Weights of a small transformer language model.
Size: 9 layers, width 512, MLP 1344 SwiGLU, vocabulary 12234.
Architecture: RMSNorm before each block, rotary positions, untied embeddings.
Training: a variant of Muon for these matrices, 877M tokens, 6689 steps.
MLP neurons of a small language model. Each row is named by its layer, matrix (down: output weights) and neuron, and shows model dimensions 288-479. Each number is 500 + 50 x the weight over its row's rms, rounded and kept within 0 to 999. Numbers have three digits each. A neuron's up and down rows have the sign that makes its largest values positive.
After each neuron's rows, "raises" lists the tokens whose logits its output raises most directly, leaving later layers aside.

L6.down853:534595509520488509475477533500572572386436446468519524390413489576540490456444456578449435497587540354476465450384533499491520586418488512526515483508505512585405479571507479503519470399482552518519487504508488500472502505536441496443567473627484479475537463484480524480555548579628584539475505473557500537530463464467502421534569511531586496486421476493511526448486489562476554552493525489564561532558553454561486391475423486420569431534504531467504540440536465498511464486473571473407445483528469465600460438538472477430394451484602509522570587536469509550514467543517537471
raises: "i", "ased", "ih", "ata", "iya"

L6.down516:603415467534420533478535482487448574525467566459522491476487537484464511503526483518515481403513493424538481461453600496483476501463443458532424511540453543546385481528509553509508552537637613502439526511448458506520508459598570489540483589488405519591453454517505492521479510612486491509458434488531608537475516505415470553454482582509534439465553463458422428496506433471494503478504543619533491507442514512413406576490532478413477534500554492620493433514410532548466518455557471428499492580424506499582513523497527497544484598428513548460582552493542446552500463509532490389
raises: " Bh", " Singh", " Raj", " Hindu", " Dh"

L6.down554:509525384581467463583497511558472480498487475406481553499588454529464524585530523502553418446498459432497534526468476459543492512507503520419500476502559545523502536539575502495495430517444542443372459577502598363454538459521468406443493499488588535560492472540486521455554469514471498560569513490556515518487427476558511527433434498468461490523401571444546486513418589537448518506542481456514431523542476534501413466498482465553543563433531514559500475592549430561505452485520510452510533590520454581454512510439578548523511512428511435433502436566449417551468617584522446517
raises: "ija", "ce", "ias", "ja", "iam"

L6.down948:494435492577430447502431604447496459484507493606504483483509472542518524502567520442610486502516583506458501556465440495590465560451650520473507605469474488516471542529528436517482584449543497502500458494536499506500480465510512528602487464550423571470441488500508443507425522423601478603491476504434526540500497531532623572434519489604476486486432398557470433557530475495543574456526538613575521435405419539541425537411511495507504434502464413554521651532389532460497502457497473454515514563455557476514505574463491491421507447592427548499486483444490513635587518480466589459
raises: "ases", "act", "acts", "erson", "ays"

L4.down660:497430537574467476521602550512557436488508541417519457497486446439553460476485503489478454376500609465479518581561558587416506499547572576492515583586477550398526443467436494506430498518499571480496529520502498561516584492435462550448456490469515479430522497527473462528433511568432539472472550455569535444509517453533509506458472408471437510521520446483449440530568588519490397462498554506466517470485542526621494574443544470605548487530531492541465495562557480477538535410485524490561607533555452499535524488489471457444455416551459501522478496492568461380397479513509553403
raises: "ness", "est", "ened", "leg", "hood"

L6.down610:541463474502508428526454494571496535537460544455524489556509519542541470511544511574522465490485437456609461439572472530527504494532506557482397515493446485525520501544484478500533441419469491412559571590468510477429536540594503508505506538600452550592495494527474455500444460464477507520480486512525565451547471574442555447444418493559507560620512532455527509579620507431568488490472540415484517577532379531434462546430585413446492428485455395501623531545437496473442557518393455511404481552538482367526554514420421513559466424481494579492531686537547510531458459562488405537
raises: "250", "200", " 700", "400", " £"

L4.down763:517602418518447494504458588555517454578582455523624540536437535512532456494485418382561504532505531525485535463479512482451556448496507533444528585575533525547491520500470496519527501527597406466515458531456557530484588379476564479587531524461506547574484567444556481540597506459500516498541478474408446587552435440447521477520576431445588479490499536443501592478490581565541539499450423574426458484578495467528518444371525457593477573540396458498457548528427496472508607449500521537565500423539539514526436524556548482466442489513477514461417488469521528520577552598502453618
raises: "s", "ices", "ics", "ically", "ic"

L4.down559:505470425514490530530554490597520519554499598497514507574620492440574576519517536587489534466453438438466521560551576452628584449492544538447585496468625488507513509486478476502483561521465521385501462541528524508497560541429487521459635483455457468497487627564559484469419478427513472428451484485527510509543572571515536559472412492580532549447540517479511531501404465501503479493426496523440485493493456545519487489550480494537459504498473579459588569505472541425506504519490447451368562513461409579390487483475486458457589447516520474497522447582504463401484526444566509520
raises: "ks", "kn", "ft", "de", "ko"

L6.down759:438505538548538536495521513391484475501568541516512607448461394517436507556430599516504463462449558458521459451488460605475476437434407430443424463457441627448511498493431482549538464520474472410497533483520476465461529567575352490522514506453473503546496464535545520428409562488462390517447516577575462430492501478492524548493434548465518551444498562504466496491457523535543486506535462484459456527457478429485508579538544542526470511536467598575455493558519472461561573460394515392483359413506470463641486503441436513494472548546551477514457678500488542504507474416473514495
raises: " victory", " defeat", " loss", " win", " against"

L6.down1175:525556516496604523438438541516562528561578499467502437489451483570382462578515528475473473526519530594473466539551552551355559489507431583501506500488528619531511509511414472532459510404464517463572416538515541460508518470495498474520483446512466457515496515561465424447537506569515514548512461515467513527587547496541562627487470497488488475432509546461410519496529483483532420481496531542522519522595507614485515456535486497454424522526551413490465376375455508520478468499487490548505501601470567548554537518498550475485523456421530509373575551509514537481464412453569468506
raises: " Mary", " Sarah", " Margaret", " Lady", " Soph"

L6.down1317:617480515560414590537528500501519577502461439474459480491511474513560526503462492502536464532475545435492491531419474422446491535446552567479569485502542574511531440467513506536385448450477492530484479509564525452466527562455468485486383488531519451528501475502570433437479520436577534507417499590437539469584480558422480563472565437552426582436541494456505575546544487449452496452467544508431530435535560452521499409489412550405476529533535348521483468487458473460543583486467502480484597437522533434442455615549415482489482549519535477559554466552426396517574475520532564505
raises: "ave", "aves", "aff", "oin", "ris"

L6.down851:484470478497531526529517580513419510500431475415437540494553569402559487508518536571516519530558565345546528506367440523460559497507485560514472551493447503495471535628522473470599433453484491503435483367439519434541577398475565466565454520455435510532533476487482586536529498469448558445542484570549444482480511423457536519471508485509491487552486489458497526461557413475551469558436528516384493474521389535408469530491562449584480530430495510457533456412487473482520491469560479521536478464440431450474422566462499570408516445457567558513466454595400509502476480546497505440
raises: " it", " however", " some", " the", " its"

L4.down269:511554557504526451573509458478555450501496471516495502541584491428464557506510513548581480538494588514406496531469424431563540566591481580514555455398573481512533496446402550510588476468489484426568602550515499493509558472611501416500543516487458477482485483511419508534484504528485455485517551485540508512508584454500402442502605492555494476515458552458558509474438547591468465418422518530557485431470507445544487460540494477542488563557547494474506521385492420459472457439509475507525512501418422484506516537480504547526530559441470555462495580550517493489420473449511566549
raises: " debut", " music", " performances", " album", " featuring"